Part of a small language model's weights.
Size: 15 layers, width 320, 10 heads of 32, MLP 1600 GELU, 28.9M parameters.
Architecture: LayerNorm before each block, learned and rotary positions, tied embeddings.
MLP neurons of a small language model. Each row is named by its layer, matrix (up: input weights; down: output weights) and neuron, and shows model dimensions 160-319. Each number is 128 + 24 x the weight over its row's rms, rounded and kept within 0 to 255. Numbers have three digits each.
A block is one neuron, or neurons of one layer that tend to fire together. After each block is what it responds to, as a language model described it from the Wikipedia text at the highest values.

L7.up1589:171142107116160142138118128155172105150156142112120158124111149125152128122158158102175159098069098095099136163123118113097138123159105168157110106117107183147143137141136123122109140102085156130111151142152135153155164136128160174117140076130110118138126109145183112120121131125136151095136150104111079122126098142108169102138132155126110130124110146107102082173154150136139146155158062129141091130088096111145101119144101091112123116166137099141112105095140104104119127127178080
L7.down1589:147145100131122133113108140117136086128142161094123138154137135121163165131137154151125171163151110147126099122126088112123131195142156105162115105082132107122115143155119136139102191119155169151100104124103154121140077119178132145141138135115156103167106135132104109155126144098153113171123110176138074130155127116114119144153142147130173180140121151111143104136115122132143156141114077155137106115173144138083135195139084103140146182137125132145163152110145142167109141132110118
Mid-word subword fragments

L7.up458:118132165135150129138130079124094123115135105120101156124120126121104182090127089169118091157102083144184160099113145143129104091118143156128080141146124101118138141127109129130091147108099136165145101148116146156129133124154133090119155146114180144141108159148102128098150152150162138169126036089091173155154111149126140116117146139152133152111105114170157145115156141142105160101164134125121135138129129130096122113177116143083107136103127113110130106114139111144122155120119106
L7.down458:119114112101156107061133111161141131147151094131150163147132156140094099093115127140144154120076119168109124147123119136149109126090141078138096138091138157115137151139139115116121097117178127091136132149145118102125132166121123090121093116123115117124153088127155139108143117123137137123142149099120093113146090104168093132099141174146129143157106143093123116154141100124123140094103155099126118184097115109106132092110106119093108104114161174144117125128182106105164131151151153
Templated-text continuation tokens

L4.up150:145089107159123168130113057121097135154165073105107142099143145154138153166130128141120162141127138127128100106130078115156111153155107118118165132099128113078133151147156119135106149113080142153120111164096087120132127114150138087130106166146106148106107119158094136154197161124146066153101136125127210113148118139132150135091105155128133107107136167114152146095127109134128146134167175137163143126178113136118142107152159144118166134115160116101112114101150118096117097120127149
L4.down150:130154170104126109172106135090156132114137132119127085138145142130162152167139129106131108129122168145127107086125122117131088170090123089157172109124129127138143109122123118118103143127135193125086095121123099171105118134177110111097125128105146131148111142083159121088109101139137107125075113146120177128137116114131157136150136111112115174122114127177136132135150073173125137100153107125127151125164118094129101108129102138162116106104181125133092157157091152100103108125114111
L4.up163:173137153135137087164076115148111123133144193139109117094118106154128129090140099134105128110123122160126114139136102122160125151123120116136135116088150116154146134105120094123156150128103120116110162100165126108133122148105117100117107122126113097116132086132117152068100143119129107108088107143137121146147116113139159137113136142145143109160121096136100165079142141101106138129096095128124118133148121128132114155159144148172135152079141144111087154156126154123154143115126151
L4.down163:113109168139104118130106115091159130126158131136133116114119118137143131134133126124107078113096126135082156123156059129127144137169105128118126129110132135136099141149147081151090138126080145128113147152134152148092117136138113153100157105137093133112167135125125123109104170148135136181096141092145148119173138121141108129089122134151112143101117154087118105152135156139130114091123122161143116134079121102128128135199098096136136161076106138111143125135114115109132170152091130
L4.up849:129142163142142150152099112109147133159138152135119115104142155130138121151125135143110143100129131136157129130109085151115144116158126090147122108122153163120145144098118106105104129156123097125155142142144091083124142125119140131086128152132151076088136143117105136138141126092143146098062094121112170120143121158127147139099119151128155121088145157127100113076133109122125160100129109135154110122163116120187095128104112163133093172141122176104170110130121125147180127121141128
L4.down849:130142158151169117174130117092137127101081118178110134144135121135090128100114128136112112125098130133156121153147169134126133154107122111144103103136091130126100087156147143114134119176107134128084129150126105117100123110117125139103149173111168099121119092108111118110157144096126118108130131150123163140148126148143128138097129143139116107160116106126117096135167118112119125122117194123140137113109115140108153177077155122148110141123102159095142085136098116069127121127171119
L4.up1536:131116119136178167111131119109103062154127119158111083150135080174109156116166118131094116121167096131160107095154100115149174133142142120127166121164169117148121092152125166113124146067117101154116152174106109145114151155085119122117145110127117136149120132127109131099150127111133131138110126048139085152130121109150144166104166160144116091095112115119079121108145137116138120064136155130121136112088083118136140122125129106117155115121147133128156127145155151150141097110126121
L4.down1536:160168154121143152121163115154114131102147121135168136125117169147136135108124110125134132097146083090101103109146104104153121139116148142138149089127146104127163094204131143093110100118117115112187128148140123157124114124138129121110137159130105121113120124127116097106183152155134108128135106118138133089149077143149132149066172108130136166142125121113136144103128137139082133114141127070138155106149116100131125112138131151154126053110153162092203102144150138081151136118153138
Formulaic phrase continuations

L4.up331:141130103100138127120110096099103144154114143097066130094114117137090081142117135158164127094134105160125138099097129115156175166088187086125100110104132114117118160115112149119151120114070144114106140103135119137102126096129167142115093112115141124151135165126104116121132131173097141084149137158136150145182141148107101110166115109104130115074116113103140125139096127095128143123126121134129130142107093136109096153110100119095153142137087129109133139112117157118119145150117106
L4.down331:090110107054192187126086141153115138110157151109101139158110134104114122133127130145102155163145156122092180145148131136177089121123113110165090103130092119124187130120105116094143139145095163139141163141135158163133105119132128142121140105154149207114116081110082113098079136134160125141095142089168129142104147077097132131123130103150105124139158122119142111098133146123145105113119147161175098145160121098149102101123163105131145147115128130126133141145151102173136143119135111
L4.up995:180148125112155134101153132109158100130123133108122137103120156148136106139114133098187134149119111138103121111121124132127108098140151104154127140140137158122132161150134129120126152134143121127106134102133091181102119109149137163143133158083109144098126156131136165151145109203180169163174123109116130146134120133129105188134143146096143160105103110142148106145082134154118174182142117102109128155073119164109131097119165135102063105170098085127128119106119145114120095096112111
L4.down995:123121142133131129102124191156115117082100149090142128121114109091161138099153143131105123140109119146124140157090132111141144125110129164127116096131159119073096117088140127164147125114147122156186133127110138168119092151128144118111118111095172119166109136102145161112147133142102133117117149120115112145149087130152150072107119141140085164148136133080204071138129140165111129143090122137094136120175113090118118116112110139145141147070149167115143120147139092130144100133106105
L4.up1133:149105091104143149132102126109118093116150109117118160076157150155101150167129136110117155115128149159153104161121152128080145130104146126134109088129089145120171158118131071164147169109150112094156123074125121137132163164113145149093127107137132118111113086083128120146145109155144162168168114082111125139126125128146130102113116136088149122150117140118120173112136089158095115158196121096124118153119102141113125133101115117119102088132120133144091094101095108081096129138093108
L4.down1133:121122118116153150116098142117138111110144114142113131113131102099141148146137149126173119149155150137142095133094080130145136067113140153179133125083114121092097170081152099126156159140103119086119115127124119141138152135098132140142159192147126116177109083120171166103104124151128124141152083181144111159138131117141086113141112098123145123089135144170116132112121158109099094164129119111129142130158134166152128133178147122152054140113149136128114168133150103140119105192090152
L4.up1217:176114128130141111092158122149097193089126121127071178122116143118123110161136133112127108106177132083107128121070145165140129117131119110121115117107141135138121147150109102139143123143092117172122135106157126157111125138141116146129137135106144152110134100174132128134109082132101136160123115127148123115159140093170133179126118120092112147121106154094137161114132156127124149094119115153142132136117129163181124086110178083150131106112154150114135112159113125129109061152083166
L4.down1217:118126106117101114159109106151151099125087145084112088137098143138146159162178120113131145127163103151116091155145079133118121145078103141130168097132109145148125150160121073108137124113133113184147076121130111151127131102096115129154114100112124121119103215114166116168123125118158159094088139135117156153115117152152137122162131148118144118177096202117130116141149119138123126133086126113144125146145163170159103135120089142143089126155123133094056147127147130116153122139167105
Word pieces after initial K

L11.up170:089098119144134141132135130070104116158127160136113120154119157122173142130156125123155108119110142178148088103166164106165168134122113141122119125143148107134146118148133141117100146102147147116139141181107125116128107093100119120144159122180117127123147101117110095098104150158147106126132095103117117127177117108130150110147123156118131121093131142110047143128175121158108156150104162136139152126105165144123136071121149083121104128146142108107073146155150086103080103102115164
L11.down170:122155114118114110111138080100130153122164170161120073063098175113092101108141126101148157178158129108134133122116163152163135103105084131118140115146138171139154137156149102137124102127128100120137102175098127141120147139081139168100129132112170132087095135138112117139128146160111187136097168116117126129086120084183143175128139160103098126140118151106132127121136145173053108158138126096140146133147089177128132133136143101080143114135128107082133114114058167116132119105095145
L11.up1094:129120128155141109104120111114127087164126168152142115121146129144114119114158112141132109151120179146122171161135103102121115131123118154131117132143169110147171122110101134146138129151146163118154100140161082087113132141154116105114143143146162136131139085080150139157123140124135099110086129114129131142139125087116166094127121145145087152105140159102073108110144124095114105150125138141115103158152131170149120101110147112139127135142114115117085149084125117098117113105084129
L11.down1094:127141112171118089133164121128195160093104119157166119136128139164145123091161126146104129108143153168142142162110150144151136113106110130163101119131120149123145158125130136105133144144147144134135122101118137145112097120136104134129142108140126156139177086128133107154132134128110129119115155162086152096056140056130140131109118122109095085149159140172169095101135117107117189127171136115113111151126113116141126126120146108103151142115103140133097141100093113097164091103130118
L11.up1121:096120114113153092110130097109157101151141142143124129112134105093083134148147102152125104134135104123123126125123105192146159158120146165147152078128124143119106156136122160159117125127161115118090136142141081090059148127091101103088147168120119179098157125149143134154139141115124141138092144144160135119068157113094124180142125178094151147123121121143140130124114125148106138141171114110134093158121125113174121130151151167181137145130127144100129109128114111091047162123118151
L11.down1121:132132141141109145133141130110123173123116122113125126097099121127106142150118121097147124133119121139152090113194142105133121132123170151130105141117131108137141102072110092128098111114097122149150150103131131119166117076114109136135165148109098121152114180102153114122140134139112142092121129150135098094163108101108146154138096140151101104131093138154155156119129124150104156144126158147143174116087092126132151121119139097137170138124085100114127089134131119121160137114163082
L11.up1483:141121126142161124138134106102136147150100156107082122133112144131130151116145119126171095142147148103125156082126145106111174162147134172093117139150163103099147109121113135107166102085129123174138168149176088104116103143089122110116110129151176134121147110070147166172131146116155104101116124126120110147141120123125133140137116160120162135109147104101110156078158158167119154117133114123109085110085121124130146104145143143132074136150147142100087106142087119088137082092110133
L11.down1483:109160106161084107125128111130183149111156154145115120126130137128111163157127189156103121156152154152135107080082126119141138095169166142136111120115079119110124121121141157131138117190153107154140133132094122139158119116090144152120144139138134093139128082083110129133132195107156111125104116104153133149132119091108111179141156093127139153093127144097167106135144144169072149133175142136119139124072117116133132081135141189139103094105095123126113128085125110102115137073098121
Digits in table numbers

L11.up617:135162114111108149105159146099084146095138139132119136125104112156102146163142118153090111102144096124123085139171076132136114084135128102179119145139120148141102132106139093095127122124108106166117107130130105165137133162148122107113106131147113114153099129121121104118102088158132086143100146149111127115102137125125153133118113178122123116145142154157170117106130085118133134095156096137103050131133181172193118128103107126080158131144134119129122128137118103148092148142167114
L11.down617:148157124160117131120160133109110131139154106146188152167159082123096116122147189090082116105114151167107161150129140107118163088141183113151120129140154132177160179096136148129105121148142111150133163164121141151116090124137105100096109147122121123161127123150116106151137142104099110157111128134121097145154089116102116112142125133114128133140102146111095125159090126149098134115113105081111102140138149125124121112122112111112138108119131071124110177141119113105103110083134171
L11.up1161:100160138135130157115116133150148094119131101115179146135068110120087095153110153123099080122129178129104151155148133120125101113163109136161129093099124172136165161117128121106142128113093112144153176123166153147112156114107110145134107122136131123137123114113175128123131122132109096145120067168150157094125113147109149093142132149158167095099102135119131176128111094100115162125116115125143117152116157133167143114123123089102137111129112125106114126136164149071141121132145084
L11.down1161:115119107094134126123099174119161148117133122141077118106136136112150120154148096155167122193118117132132088145075138132103103139100146072141121146105127117139132127130124182122141133162138152120137112108090078129167130113108136134152096143111142124186136127123096157148111130145151140122126170123108101131110134153113101167124112145064135147127158090134148083127129136137161123147153103131113152112094135145117110135121112142175120100139150105114162148129107116147133149112080138
L11.up1518:162147142154119068115137124151151121096177137087148153131095089114105120123107107127081103092152143127130145163120108118121096131136119129163126142131120134146129133088132113122150110130101107147113139083128107143133113168102136129116123112130142152137096063161141182145133145106120117144173129129111153130124126143100110133132090114102094112160091122135144083116146147096117123148128126141125097086163134184138096147091107119189114111118101145166177159155137108112135166110110118
L11.down1518:146143133088147184109140105130132134172150124123123112143155123134072138120164110132162103102144156168102105155148118124108135160163149156128173129135120142128140135139137124106103167144086088156166143165099136113126072120090128084156105133101107156156140126122150117093097125133128060122132128135113171132135133102124153110144137129156162104129151154137110121095135121151134147114174159121100123156133133088110139153118138142089127142121138153170143087156146161119110142111108132
L11.up1577:124124140110102130126143127141080110169140138142128084145094179189102128174101122135089081125122174147136118156084111137138121105108134117183151125153114127127158139118137144137107108128102106146145128107088123141143128122123114162102128105132156109151129107135115125138134140163096111104181142136096123094155122111117109086163113152149119130158112157152168135126147081151098148157174154104150117103114124149133100115121153092160169107107105129150124110103120138089125136090142135
L11.down1577:123155146113150132136112105136068128104120118112147121128146093141122106095111120128171159135136151133159142167116104145124126157119130123162109110127143173137199141134155126147137112149119134109126142164100121104132128118109119131159134108153145142115141109101121111146152138133155109118139130135138149123125120097101157109118146147139132110117135120111114084156117124122158151118107101103128132133093102132125127160117095135153197081152135073117122117116121128177125142135108137
Muslim/South Asian name pieces